From a checkpoint of a small transformer trained on Wikipedia.
Size: 10 layers, width 224, 7 heads of 32, MLP 320 GeGLU, vocabulary 8192.
Architecture: RMSNorm before each block, no biases in attention or MLP, tied embeddings, attention and MLP in parallel.
Training: a variant of Muon for these matrices, 244M tokens, 7447 steps.
MLP neurons of a small language model. Each row is named by its layer, matrix (gate and up: input weights) and neuron, and shows model dimensions 0-63. Each number is 200 + 30 x the weight over its row's rms, rounded and kept within 0 to 999. A neuron's up and down rows have the sign that makes its largest values positive.
After each neuron's rows, "fires on" lists the tokens most often at its 100 highest values on Wikipedia text that the model never trained on.

L4.gate40,153,184,242,220,215,223,249,163,166,213,236,234,217,202,217,229,209,244,240,207,254,165,178,234,198,201,240,208,149,270,137,199,203,152,190,160,220,204,171,218,224,231,227,233,202,191,179,189,187,207,196,211,191,252,142,190,178,213,157,178,266,177,205,185
L4.up40,180,247,212,210,188,245,205,161,138,216,186,221,212,189,228,210,195,179,196,196,194,226,179,208,203,184,239,198,184,179,236,188,213,246,255,227,195,207,226,204,203,134,192,260,183,207,207,174,248,219,199,234,195,214,199,212,201,213,206,187,165,188,198,205
fires on: "."

L6.gate102,237,262,154,226,171,193,175,225,196,194,198,197,185,169,218,137,214,174,236,157,159,191,229,257,216,208,231,207,171,258,192,181,203,164,167,234,139,234,178,150,210,205,171,244,242,176,228,184,148,169,200,193,209,215,159,179,238,168,175,189,217,174,217,206
L6.up102,176,208,226,213,196,237,196,237,202,216,185,225,242,210,192,207,188,207,143,166,194,170,233,168,226,165,112,249,171,155,221,207,134,237,180,143,227,210,252,200,189,185,215,152,220,208,230,182,180,189,174,202,229,193,167,231,200,127,193,225,232,174,127,187
fires on: " in", " into", "'"

L6.gate122,122,225,225,175,251,232,222,176,217,192,233,197,262,204,165,228,227,174,154,156,207,233,209,213,162,159,203,173,163,193,195,173,176,201,177,167,156,179,189,158,230,186,166,296,193,202,195,148,216,221,233,247,219,223,196,233,211,158,203,269,160,173,235,167
L6.up122,174,206,193,214,179,192,272,176,180,204,205,214,200,182,146,158,160,158,267,209,183,182,223,215,197,227,218,182,166,173,175,176,182,230,241,205,216,213,204,243,230,171,152,225,187,208,232,199,225,196,183,254,188,219,209,171,196,173,206,226,139,165,202,209
fires on: "-", "CP", "H"

L6.gate175,177,165,210,198,157,184,196,181,204,164,181,227,199,195,192,211,183,162,244,156,201,204,208,208,199,215,237,225,161,188,237,218,232,217,255,176,204,258,202,204,222,236,217,226,259,201,163,210,137,243,261,178,165,186,163,194,194,201,225,212,165,178,164,189
L6.up175,233,213,250,197,174,187,173,215,254,157,185,184,205,209,197,214,186,187,178,205,224,205,196,199,169,213,168,235,179,173,187,155,186,151,181,189,209,218,227,204,193,177,179,224,175,225,250,245,241,252,202,234,197,262,233,202,249,198,217,195,207,233,237,168
fires on: "'", "-", " of", "w"

L6.gate98,201,271,239,151,191,229,215,230,234,180,241,190,184,213,139,132,208,177,212,171,261,179,169,187,185,195,229,236,233,174,183,201,217,231,196,229,193,194,207,182,214,180,163,207,160,206,214,194,213,217,196,199,181,231,164,238,228,168,211,188,200,151,126,219
L6.up98,216,157,177,188,196,194,195,179,199,227,179,251,231,169,223,180,252,204,180,191,210,170,178,182,236,242,211,214,155,178,224,207,140,206,160,237,188,150,269,187,290,159,242,177,254,172,241,199,171,195,153,237,142,237,217,178,159,155,207,172,214,206,245,191
fires on: "s", "c", "en", "ar", "g"

L4.gate164,187,216,191,205,211,206,231,190,189,237,164,243,247,152,244,203,234,242,188,214,145,189,219,142,191,235,176,237,185,223,201,182,185,200,189,181,181,239,164,203,158,215,249,201,245,196,200,214,172,213,189,154,174,186,192,140,182,125,156,194,206,176,267,179
L4.up164,199,199,210,188,175,252,258,208,169,205,254,171,211,205,284,171,218,229,178,213,222,163,245,175,258,237,174,163,231,203,200,266,191,189,196,207,163,196,174,160,223,198,243,227,197,219,227,173,219,206,203,231,192,156,209,159,160,172,159,168,192,189,235,185
fires on: "v", " b", "t", "L", " v", " B"

L5.gate77,232,190,200,218,218,214,191,169,224,202,215,184,200,223,207,175,213,251,302,213,131,141,195,253,185,231,212,200,200,225,125,214,180,200,204,264,167,143,202,202,198,169,206,214,211,238,223,230,183,273,227,197,170,229,173,190,173,165,208,170,207,181,207,210
L5.up77,181,201,223,165,218,206,213,177,191,188,225,184,183,213,210,177,158,225,246,180,172,208,226,193,183,188,204,237,213,217,189,188,110,242,247,178,199,171,187,230,190,173,225,178,183,232,205,177,177,215,210,220,248,188,200,175,209,206,177,212,191,200,162,232
fires on: " also", "ly", " never", " previously", "'"

L5.gate279,168,175,199,215,153,207,192,144,210,221,208,211,196,214,197,234,222,180,209,225,202,207,230,249,207,196,210,229,228,186,232,271,229,231,232,173,198,202,182,148,216,260,217,236,235,182,214,177,172,203,214,261,208,185,197,155,174,237,229,237,219,172,177,235
L5.up279,204,242,177,203,232,197,221,212,189,211,175,196,163,220,150,218,189,219,228,181,200,231,234,200,218,247,162,214,206,176,167,222,237,230,190,194,246,240,213,142,205,252,178,256,288,198,215,219,171,211,189,220,186,188,189,241,218,191,181,234,221,183,197,209
fires on: "-", " un", ":", " under"

L4.gate307,219,195,222,230,254,178,200,218,140,176,249,227,145,200,236,204,219,211,201,164,198,195,189,159,211,236,183,181,246,208,183,185,207,189,237,193,197,226,186,206,133,196,229,178,206,153,189,218,213,174,186,157,222,206,172,197,178,252,210,196,135,152,174,156
L4.up307,230,213,229,168,203,178,199,217,165,192,228,191,165,179,178,251,203,217,185,146,219,204,195,191,147,242,206,173,248,204,222,158,213,174,239,201,131,200,213,243,156,244,227,242,246,194,186,193,222,197,148,156,187,207,201,153,149,187,223,157,190,169,173,190
fires on: " New", ".", " San", " (", "rin"

L4.gate300,157,202,170,232,167,181,143,207,201,208,221,180,196,240,144,144,205,242,176,203,171,206,224,202,192,136,191,193,252,188,239,220,225,200,204,157,235,235,235,204,165,196,172,242,210,244,214,225,259,193,195,181,239,205,170,183,188,199,246,225,139,250,202,184
L4.up300,205,198,240,203,182,195,276,182,197,208,239,229,248,194,230,171,255,228,228,207,224,194,167,190,208,226,211,196,172,220,204,263,172,175,170,254,216,159,168,211,172,192,147,189,210,203,208,207,235,213,150,174,164,171,253,147,233,177,134,193,191,164,172,186
fires on: " pro", " well", " just", " fan", " far"

L4.gate147,202,206,250,206,231,233,186,243,199,145,233,167,226,223,184,210,202,175,252,238,189,184,162,235,248,199,207,201,236,179,177,213,149,199,246,219,153,230,178,121,175,186,248,187,263,230,165,234,201,198,175,259,211,222,176,181,181,128,190,198,221,195,234,237
L4.up147,201,184,203,141,154,200,152,248,235,209,210,236,200,165,215,128,218,182,233,179,191,168,205,189,199,152,182,188,220,183,169,141,184,189,210,247,174,188,259,195,184,226,233,246,216,203,229,195,210,153,257,194,174,189,131,184,201,198,255,206,250,209,178,208
fires on: ","

L5.gate25,245,108,205,165,228,155,174,202,164,208,203,220,151,202,187,202,159,243,194,191,226,211,177,175,150,175,209,233,165,191,189,218,222,181,181,242,224,206,202,231,204,178,196,203,176,136,210,199,135,208,192,274,181,219,243,240,222,234,251,226,204,180,207,251
L5.up25,210,165,194,184,199,206,198,214,187,182,190,211,219,250,186,161,227,234,181,253,195,211,192,195,226,137,257,217,202,224,235,240,174,247,195,221,211,195,186,211,185,207,189,204,195,207,185,212,172,230,210,162,200,184,180,207,191,217,185,172,191,257,191,253
fires on: " the", "ly", " la", " "

L6.gate295,175,202,216,211,183,161,230,157,193,187,207,267,204,188,206,182,221,224,222,226,234,223,164,204,144,256,193,179,208,188,208,200,212,237,188,191,266,185,220,129,217,158,219,204,184,223,175,224,193,170,210,195,225,178,201,177,204,195,170,287,176,144,179,199
L6.up295,246,225,237,195,286,179,189,201,209,159,259,231,226,220,202,174,240,174,142,225,197,228,204,218,175,237,204,191,132,175,161,236,219,188,180,226,264,212,238,179,202,216,206,231,140,198,189,165,215,250,190,244,196,263,185,207,170,184,194,243,230,175,211,200
fires on: "-", "(", "\n", " |"

L4.gate86,226,180,186,226,198,235,230,172,158,183,199,222,240,183,186,226,190,180,193,206,247,216,161,242,201,185,208,197,186,243,181,199,194,215,237,208,182,244,195,173,215,228,163,201,181,185,143,208,152,172,219,176,208,202,192,199,130,214,150,174,187,235,207,163
L4.up86,242,201,210,224,173,160,192,222,138,197,204,208,181,190,163,215,184,265,210,188,195,224,206,212,226,157,199,199,203,192,166,216,189,142,225,237,229,205,192,169,189,245,219,230,181,185,203,246,188,179,169,264,184,185,192,189,212,158,208,192,168,134,233,219
fires on: " he", ",", " named"

L5.gate236,238,181,186,191,179,197,218,207,200,257,225,197,206,177,260,170,157,203,201,176,243,233,245,205,190,217,214,168,179,250,232,198,244,212,198,239,261,256,198,228,201,223,199,173,207,186,145,161,151,216,226,255,194,222,216,149,221,259,128,195,232,186,204,199
L5.up236,208,210,210,235,216,188,164,225,163,214,202,212,237,196,179,181,210,198,259,208,171,172,278,208,208,218,178,174,157,250,224,215,161,219,180,229,201,239,201,224,218,212,204,162,202,164,207,203,188,232,222,194,171,216,177,225,232,156,187,152,209,250,183,144
fires on: "S", "N", "M"

L4.gate257,192,178,210,196,173,229,169,270,181,275,209,230,225,195,235,214,201,172,185,183,203,160,179,215,199,182,237,201,167,220,177,238,170,230,216,237,189,149,185,220,207,193,242,188,176,223,146,196,123,165,173,196,226,228,197,142,170,187,154,166,220,183,245,245
L4.up257,194,172,201,229,184,247,172,210,204,218,216,245,242,215,168,239,153,197,150,211,159,147,159,178,208,135,244,169,165,178,220,213,217,158,232,218,168,198,219,198,116,210,195,227,260,216,204,184,203,203,157,221,184,138,184,130,191,278,205,193,190,224,200,153
fires on: " American", ".", ":", " and", ",", " of"

L5.gate99,168,235,193,215,200,261,221,148,206,197,225,182,181,177,183,200,210,188,163,235,204,231,122,194,197,171,202,179,190,243,239,248,208,212,201,240,218,206,191,162,260,185,217,229,200,216,182,229,178,176,162,184,172,166,220,181,212,256,159,238,169,196,180,200
L5.up99,242,197,168,225,175,189,221,218,201,135,199,206,199,204,182,199,226,159,214,156,226,257,167,249,203,177,154,193,192,222,215,179,173,178,180,217,195,216,227,213,271,187,255,206,173,207,191,221,167,200,189,259,179,235,208,209,236,205,242,174,169,188,231,253
fires on: "ive", "age", "3", ".", "ence", "and"

L4.gate171,185,180,202,209,255,187,244,200,236,217,255,194,205,210,192,219,190,200,233,198,205,185,261,216,156,208,172,166,201,151,216,201,263,209,221,230,216,220,226,180,205,222,169,164,181,205,200,202,222,213,222,242,189,163,192,229,210,189,226,227,219,176,205,208
L4.up171,218,225,216,139,173,218,240,176,209,149,184,177,252,203,206,204,209,191,201,193,129,224,201,228,210,184,235,185,142,213,257,194,196,216,191,222,188,147,183,202,162,143,166,176,197,200,181,254,183,174,152,181,247,108,238,228,193,193,166,195,215,239,196,218
fires on: "ri", "d", "tra", "s"

L5.gate190,219,222,151,215,246,219,182,245,183,214,256,169,166,197,132,174,240,166,179,169,231,179,194,245,223,168,180,247,185,191,151,211,217,228,220,155,168,137,188,173,173,255,228,230,214,191,215,254,209,190,209,262,222,212,179,198,223,179,226,203,157,180,164,212
L5.up190,179,191,226,161,247,178,155,256,197,231,181,228,217,200,200,155,172,170,194,239,170,219,202,203,202,185,206,180,177,228,245,192,221,267,167,157,162,170,215,217,179,151,196,238,209,274,211,194,270,155,191,188,166,197,224,209,183,182,211,157,182,214,253,200
fires on: "s", "ed", "ated"

L4.gate173,250,201,214,242,195,217,188,262,166,165,216,218,237,198,195,183,197,174,180,208,198,253,218,209,198,193,182,206,223,227,176,225,189,183,227,217,199,154,176,214,291,197,219,227,218,188,173,186,196,225,168,254,188,204,174,176,205,217,172,176,234,172,238,227
L4.up173,206,204,174,226,134,184,148,180,169,160,188,201,193,124,141,227,216,208,231,229,225,208,183,259,198,192,207,181,270,237,211,207,192,194,205,204,178,189,215,192,233,161,221,226,207,228,142,263,187,198,222,212,194,220,229,196,173,207,194,232,193,209,191,174
fires on: "==", "or", " ==", "===", "-", "ant"

L4.gate29,226,196,175,227,226,213,188,171,178,204,229,169,227,179,153,230,224,201,187,157,194,183,197,196,176,218,226,192,235,216,193,216,158,190,244,164,215,230,259,210,182,174,227,221,184,153,141,241,207,194,181,174,224,200,250,199,177,218,153,170,181,200,236,270
L4.up29,201,177,204,241,168,189,203,245,189,223,153,166,194,188,213,197,231,199,232,234,200,230,189,210,235,191,207,228,213,185,225,132,190,183,174,224,140,251,205,199,204,182,229,198,209,232,239,277,179,172,248,244,174,198,227,206,265,177,174,189,227,210,254,217
fires on: ",", "-", " |"

L4.gate299,166,252,189,220,228,272,183,184,226,163,180,199,191,250,181,184,214,203,220,221,180,199,182,150,163,189,185,191,235,153,177,186,160,169,206,209,215,205,167,182,168,181,183,217,253,187,218,176,208,225,203,172,168,169,205,195,201,167,260,155,150,189,184,198
L4.up299,172,191,218,199,208,216,264,209,262,184,189,213,239,190,233,203,211,226,203,204,227,239,197,206,229,176,168,182,226,184,137,251,157,123,178,238,189,194,190,169,221,228,194,185,222,226,212,210,195,208,179,243,179,182,206,200,186,147,226,163,177,158,209,158
fires on: " T", "t", "ent"

L5.gate46,194,232,175,205,255,179,199,213,225,199,195,242,186,170,212,208,239,191,164,208,183,180,213,244,177,231,233,243,277,222,223,204,178,192,158,141,201,203,186,210,160,141,187,194,193,159,186,192,269,152,181,160,194,192,189,158,200,176,196,158,192,188,110,210
L5.up46,229,224,202,250,222,199,192,248,188,183,218,205,178,165,205,184,215,162,208,289,229,191,197,165,227,182,188,244,215,199,219,224,208,153,184,228,196,177,182,154,193,215,215,242,177,204,132,277,222,179,250,208,163,226,182,165,152,206,218,206,229,206,185,222
fires on: " |", "-", " book", ",", " work", " novel"

L5.gate203,224,205,180,163,206,212,182,258,226,241,197,239,178,124,151,189,222,214,222,183,205,189,175,246,130,165,206,219,182,183,183,158,172,235,198,166,190,212,191,153,216,185,170,138,190,209,222,185,205,196,176,240,208,227,206,175,160,193,157,246,191,226,162,188
L5.up203,218,168,176,115,249,180,177,217,204,179,172,176,186,157,167,219,167,233,217,173,217,179,193,155,133,234,229,229,206,189,187,201,202,209,197,263,177,179,207,172,165,185,205,212,212,191,248,184,176,191,145,196,221,155,190,261,213,247,175,204,197,200,196,164
fires on: ";", " G", ");"

L4.gate278,214,198,223,198,207,135,188,217,211,181,187,222,196,182,190,177,189,245,148,199,171,212,220,246,210,240,179,217,214,264,194,240,190,180,167,154,165,237,188,121,236,194,187,161,194,183,211,155,172,157,223,214,173,216,249,194,183,156,212,225,176,173,221,188
L4.up278,207,215,194,210,180,180,192,185,201,211,197,281,249,228,235,240,164,212,165,225,175,196,246,241,210,249,178,222,213,244,215,235,176,254,191,232,196,210,162,155,220,201,217,186,226,203,201,170,149,212,180,258,185,222,106,161,179,184,180,220,174,137,199,203
fires on: " c", " gr", " |", "-", " m", ":"

L6.gate317,217,214,189,243,224,196,202,223,190,199,205,242,184,194,176,169,209,211,180,191,222,178,159,270,217,183,204,176,245,246,220,193,177,237,218,216,204,238,176,198,227,215,139,184,225,204,205,188,136,245,207,169,235,216,231,153,227,125,225,148,205,161,258,204
L6.up317,232,162,200,180,156,214,199,245,177,260,227,241,208,234,202,182,229,200,184,159,213,187,152,263,228,189,236,218,250,204,200,192,178,214,212,200,204,160,193,205,202,195,161,184,186,187,235,152,159,208,186,180,211,229,200,171,236,181,206,167,211,228,264,203
fires on: " New", ",", "na", "'"

L4.gate169,232,141,228,245,252,175,191,204,154,172,200,208,141,178,200,197,206,183,221,261,188,200,210,175,218,203,177,158,196,167,205,160,260,160,188,242,228,220,210,192,207,208,230,209,183,207,224,145,209,184,246,152,235,220,206,190,203,153,189,198,231,203,180,147
L4.up169,244,156,186,191,226,182,242,232,209,186,206,264,165,166,219,248,218,166,248,196,199,160,212,150,197,217,155,162,227,196,171,220,183,166,147,180,230,220,248,167,183,208,220,156,196,197,177,205,171,205,230,203,214,142,191,215,192,198,205,179,227,200,168,202
fires on: " (", "^{(", " ["

L4.gate181,240,218,199,179,173,247,219,252,169,233,203,207,187,222,225,260,216,223,201,161,198,158,253,253,182,183,185,200,179,197,204,207,235,182,167,190,217,192,128,228,230,237,121,186,225,254,232,205,198,214,179,207,174,217,175,112,197,170,184,227,203,239,171,211
L4.up181,229,217,221,264,210,148,220,188,256,242,198,233,204,232,168,242,180,196,218,234,233,238,223,273,286,157,150,169,169,198,223,239,128,176,216,163,211,171,173,230,160,175,162,223,207,221,183,202,255,214,142,239,209,190,160,186,202,164,196,211,195,192,165,204
fires on: " in", " games", " Football", " to", " football"

L6.gate221,180,289,180,165,198,183,196,170,230,172,224,206,149,206,210,208,151,226,154,190,237,119,234,235,215,185,192,174,207,163,165,207,220,211,188,192,167,208,204,133,200,214,182,191,227,231,213,160,180,180,213,264,188,183,211,242,199,186,157,237,221,153,201,162
L6.up221,206,237,186,213,168,179,146,254,235,221,197,190,250,183,212,148,190,193,218,184,136,185,263,238,258,224,215,213,182,190,192,177,224,177,257,236,182,174,187,217,192,156,212,183,156,182,223,194,235,234,195,209,227,183,200,274,183,220,186,205,250,215,188,131
fires on: " S", "S", " after", " B", "D"

L4.gate318,198,228,257,237,161,177,188,202,136,186,196,239,186,165,185,189,212,240,152,144,171,211,268,193,200,241,183,146,178,168,233,209,152,227,206,192,181,182,201,169,231,168,197,227,239,212,178,181,186,182,190,220,172,220,246,172,184,257,202,210,226,154,190,215
L4.up318,199,191,218,210,197,185,196,213,216,221,167,215,167,191,182,208,194,248,241,173,241,175,233,216,199,140,178,274,193,159,235,212,182,222,164,218,162,237,192,201,210,164,208,220,247,214,213,282,207,176,188,202,200,214,249,231,212,163,205,196,225,200,179,137
fires on: "in", "M", "et", "i"

L5.gate272,192,210,183,202,188,284,187,185,179,182,261,221,200,178,183,197,198,236,188,179,167,234,191,195,238,199,225,240,132,212,185,218,182,212,236,169,203,199,251,172,187,225,171,170,145,203,194,212,190,192,162,202,236,174,197,133,227,201,199,189,200,215,194,158
L5.up272,208,216,203,211,237,228,211,183,268,214,206,256,237,205,183,185,237,215,168,270,181,157,224,175,188,204,196,191,162,195,208,256,198,173,203,228,148,226,209,170,201,245,212,236,187,200,196,181,216,178,246,164,209,175,210,192,239,184,186,173,251,146,203,129
fires on: " for", ",", " to", " that", " as"

L6.gate91,182,229,196,240,213,163,149,209,181,193,185,223,202,186,252,148,265,254,223,194,158,189,184,188,215,277,164,215,228,179,193,179,233,161,190,126,177,250,217,138,206,237,194,243,240,192,221,165,242,139,182,167,211,210,156,231,164,171,240,185,229,182,223,179
L6.up91,199,239,256,224,241,163,162,201,245,246,243,243,190,201,238,223,169,199,197,220,233,194,145,215,197,179,190,186,182,195,229,211,213,153,199,181,214,205,201,181,165,200,199,203,203,198,178,219,239,274,259,141,207,241,168,183,154,235,213,206,211,219,230,203
fires on: " (", " Gla", "R", " Ra", "ro", "9"

L6.gate155,196,171,188,177,185,178,177,231,169,170,162,266,202,188,224,185,129,197,167,211,200,233,157,194,196,157,210,158,168,180,224,162,233,192,129,210,254,210,155,202,190,219,197,251,187,208,178,173,216,126,205,183,172,220,256,203,157,207,240,207,280,147,181,198
L6.up155,161,250,219,213,234,196,244,173,236,180,235,210,160,154,251,170,254,157,190,172,208,179,166,215,205,206,152,186,167,180,171,168,200,139,179,205,269,174,158,187,152,196,249,175,173,257,192,168,232,201,208,184,214,261,219,208,209,188,180,168,237,165,182,207
fires on: " dis", "S", "s", "res", " (", " Ra"

L6.gate271,174,230,179,188,168,227,224,192,200,229,241,223,233,209,157,192,209,192,259,230,264,229,172,214,212,200,207,216,156,182,196,187,205,219,270,177,216,200,208,219,181,194,202,173,241,185,151,209,152,193,219,166,160,194,199,200,156,212,236,197,209,182,153,259
L6.up271,176,216,171,175,206,189,260,234,236,255,242,192,237,209,208,170,227,205,221,187,208,203,229,168,237,198,213,184,194,173,165,206,136,189,189,195,205,223,271,189,235,210,207,177,223,208,188,174,181,182,173,229,150,224,161,163,225,209,171,184,168,160,186,207
fires on: "st", " and", ",", "-", "t", " St"

L6.gate32,175,190,205,234,152,217,183,143,180,197,203,219,192,207,185,189,183,193,204,173,210,184,225,185,232,219,175,190,198,217,214,143,135,205,173,217,179,220,246,221,215,211,189,192,184,242,201,223,181,177,187,225,220,194,196,220,273,198,183,204,189,211,178,155
L6.up32,271,262,154,170,220,166,180,231,213,201,184,143,221,182,152,217,204,186,201,200,164,219,210,216,170,193,213,204,240,237,148,152,193,166,230,211,170,213,201,168,185,212,176,211,226,173,179,206,226,178,263,262,251,235,213,215,205,156,180,172,162,210,218,204
fires on: " C", "\n", " on", " B"

L4.gate151,256,197,219,213,209,160,160,226,208,234,206,220,216,155,236,181,245,190,188,196,207,200,228,182,221,189,201,245,183,213,145,249,212,184,215,220,223,193,201,221,158,190,217,142,207,186,174,182,219,178,249,196,193,154,201,252,179,207,195,149,201,161,229,267
L4.up151,246,230,193,185,173,194,158,246,220,180,209,173,218,195,224,202,136,196,133,202,214,226,232,164,153,183,166,196,263,196,155,189,187,201,222,256,191,191,93,201,154,168,188,214,213,204,203,209,221,222,214,248,168,193,165,198,193,223,137,217,227,169,125,234
fires on: "e", ".", "t", " that"

L5.gate67,153,205,216,176,194,177,187,191,201,199,160,207,174,201,190,201,220,147,146,216,207,203,209,136,187,240,214,149,212,202,225,215,263,246,202,248,233,184,158,177,167,203,148,201,210,134,212,213,192,202,192,224,221,211,195,225,279,240,154,224,187,161,189,217
L5.up67,205,246,164,195,217,178,251,202,225,231,207,170,183,208,185,230,203,186,165,230,193,200,210,228,210,213,204,220,193,251,249,213,248,211,218,242,228,203,182,158,165,167,117,227,295,196,169,104,191,186,230,195,223,200,238,185,255,232,216,173,196,135,221,199
fires on: " be", " are", " being", " the"

L4.gate136,174,218,192,207,266,226,223,271,178,175,198,228,201,245,197,232,175,210,211,220,227,207,180,183,218,164,184,161,201,187,200,182,181,208,213,194,229,210,160,215,164,207,222,233,237,176,188,218,227,216,200,273,201,175,180,199,151,211,219,175,175,199,249,289
L4.up136,194,180,253,193,241,208,170,177,220,209,213,267,170,175,145,175,172,216,251,135,223,176,165,201,213,255,145,179,162,190,219,188,212,177,208,171,209,193,182,205,180,172,170,181,247,187,185,171,197,195,227,225,203,156,208,204,183,141,187,184,218,231,236,216
fires on: ",", ";", " and", "d"

L6.gate162,174,129,162,158,206,236,220,195,201,157,232,202,145,205,180,163,260,185,186,151,176,215,169,228,202,220,236,180,246,162,209,171,207,175,216,175,192,154,213,175,208,184,228,232,170,196,270,163,157,236,196,193,209,192,249,142,221,195,181,212,154,205,227,222
L6.up162,201,172,228,163,264,220,214,176,215,175,201,196,221,246,189,166,150,231,208,169,205,226,180,181,203,174,189,201,204,217,171,166,199,214,196,198,210,209,226,209,170,202,220,208,189,192,250,233,196,183,229,229,178,173,223,185,210,217,200,211,166,179,242,232
fires on: "lu", "ing", "o", "zu", "to"

L6.gate265,269,133,192,149,165,159,188,189,226,151,238,202,170,242,226,200,236,145,213,171,212,230,235,194,178,202,189,242,162,161,226,220,202,201,194,267,242,220,224,180,179,204,190,237,193,211,201,163,140,138,235,226,213,264,196,214,211,198,233,188,189,146,192,209
L6.up265,176,208,183,206,177,185,180,204,223,156,213,187,217,203,186,169,141,220,175,154,257,224,239,217,140,131,169,226,229,148,199,211,202,221,141,214,158,224,216,192,176,239,204,237,237,195,194,211,162,178,138,234,221,180,175,210,227,161,216,226,167,234,217,202
fires on: "-", " "

L4.gate216,181,184,165,192,220,193,168,233,200,134,200,241,149,223,224,182,146,202,199,196,212,228,174,185,187,153,225,173,174,177,228,207,184,176,173,227,194,256,217,181,176,178,207,215,245,230,185,135,225,205,184,201,246,202,159,193,163,217,155,212,204,179,179,205
L4.up216,221,202,153,179,211,203,152,224,197,143,216,237,178,216,252,185,183,202,177,176,217,231,199,173,184,166,222,156,191,166,211,182,172,168,205,218,148,266,197,182,202,216,200,174,241,233,171,157,221,196,142,198,235,212,169,204,208,236,186,224,184,150,174,229
fires on: " (", "wi", " Wi", " mi"

L4.gate107,181,212,244,185,194,235,210,206,165,219,153,186,226,234,276,189,222,182,173,186,196,202,185,223,240,172,232,207,169,170,233,196,219,214,253,242,181,178,170,182,231,160,178,205,232,166,169,214,214,225,188,190,172,182,188,130,229,190,212,195,210,174,170,182
L4.up107,254,203,229,221,217,207,179,232,149,160,181,237,227,178,240,233,246,181,171,232,209,212,162,198,265,156,239,161,213,216,196,219,161,224,255,192,187,161,136,182,232,215,188,173,261,222,174,235,196,239,240,228,190,175,229,157,247,189,210,195,202,220,211,260
fires on: "y", " Ho", "h", " ground", " view"

L5.gate243,225,215,211,249,173,218,207,190,191,214,235,281,254,205,217,205,274,222,210,187,257,170,165,210,180,204,151,243,200,217,193,234,183,257,224,136,227,199,194,175,208,185,166,172,254,246,204,229,208,217,219,215,130,195,199,187,178,181,224,165,197,251,246,223
L5.up243,210,233,148,246,166,182,161,200,180,230,207,182,227,172,221,256,222,202,160,143,195,232,190,181,162,182,160,201,197,207,207,176,222,191,199,192,171,221,159,198,181,157,132,150,188,205,127,188,245,239,195,246,199,196,221,217,213,163,233,183,154,202,250,201
fires on: "."

L6.gate240,214,202,172,206,223,193,182,215,168,152,223,243,198,172,186,214,211,227,182,175,178,215,190,190,180,216,222,109,183,238,189,188,183,169,182,174,215,192,233,226,247,222,216,170,246,237,180,188,207,174,202,181,171,203,173,209,178,201,202,175,227,214,194,171
L6.up240,232,215,167,202,225,230,159,213,207,194,233,178,213,212,165,243,221,220,229,171,201,281,156,240,176,171,190,113,193,204,235,157,186,196,222,220,202,202,237,176,246,157,201,207,245,217,193,186,206,216,202,231,211,215,178,221,203,171,252,163,231,165,232,146
fires on: "==", "\n", " =="

L5.gate17,201,203,224,207,234,224,175,202,234,182,162,166,174,165,158,180,205,199,208,222,235,279,236,266,222,230,212,133,225,175,208,193,292,246,200,213,165,164,203,218,171,167,207,193,232,134,171,215,282,228,194,196,144,213,201,202,223,188,218,259,241,197,253,227
L5.up17,203,188,234,230,231,139,274,212,204,238,189,143,162,166,202,184,187,216,218,249,181,235,215,191,217,219,205,182,235,166,234,241,167,210,191,242,183,162,221,160,184,148,125,235,218,194,211,203,197,215,194,192,211,170,95,244,182,239,212,210,260,169,164,189
fires on: " of", " to", " –", " between", "|", " as"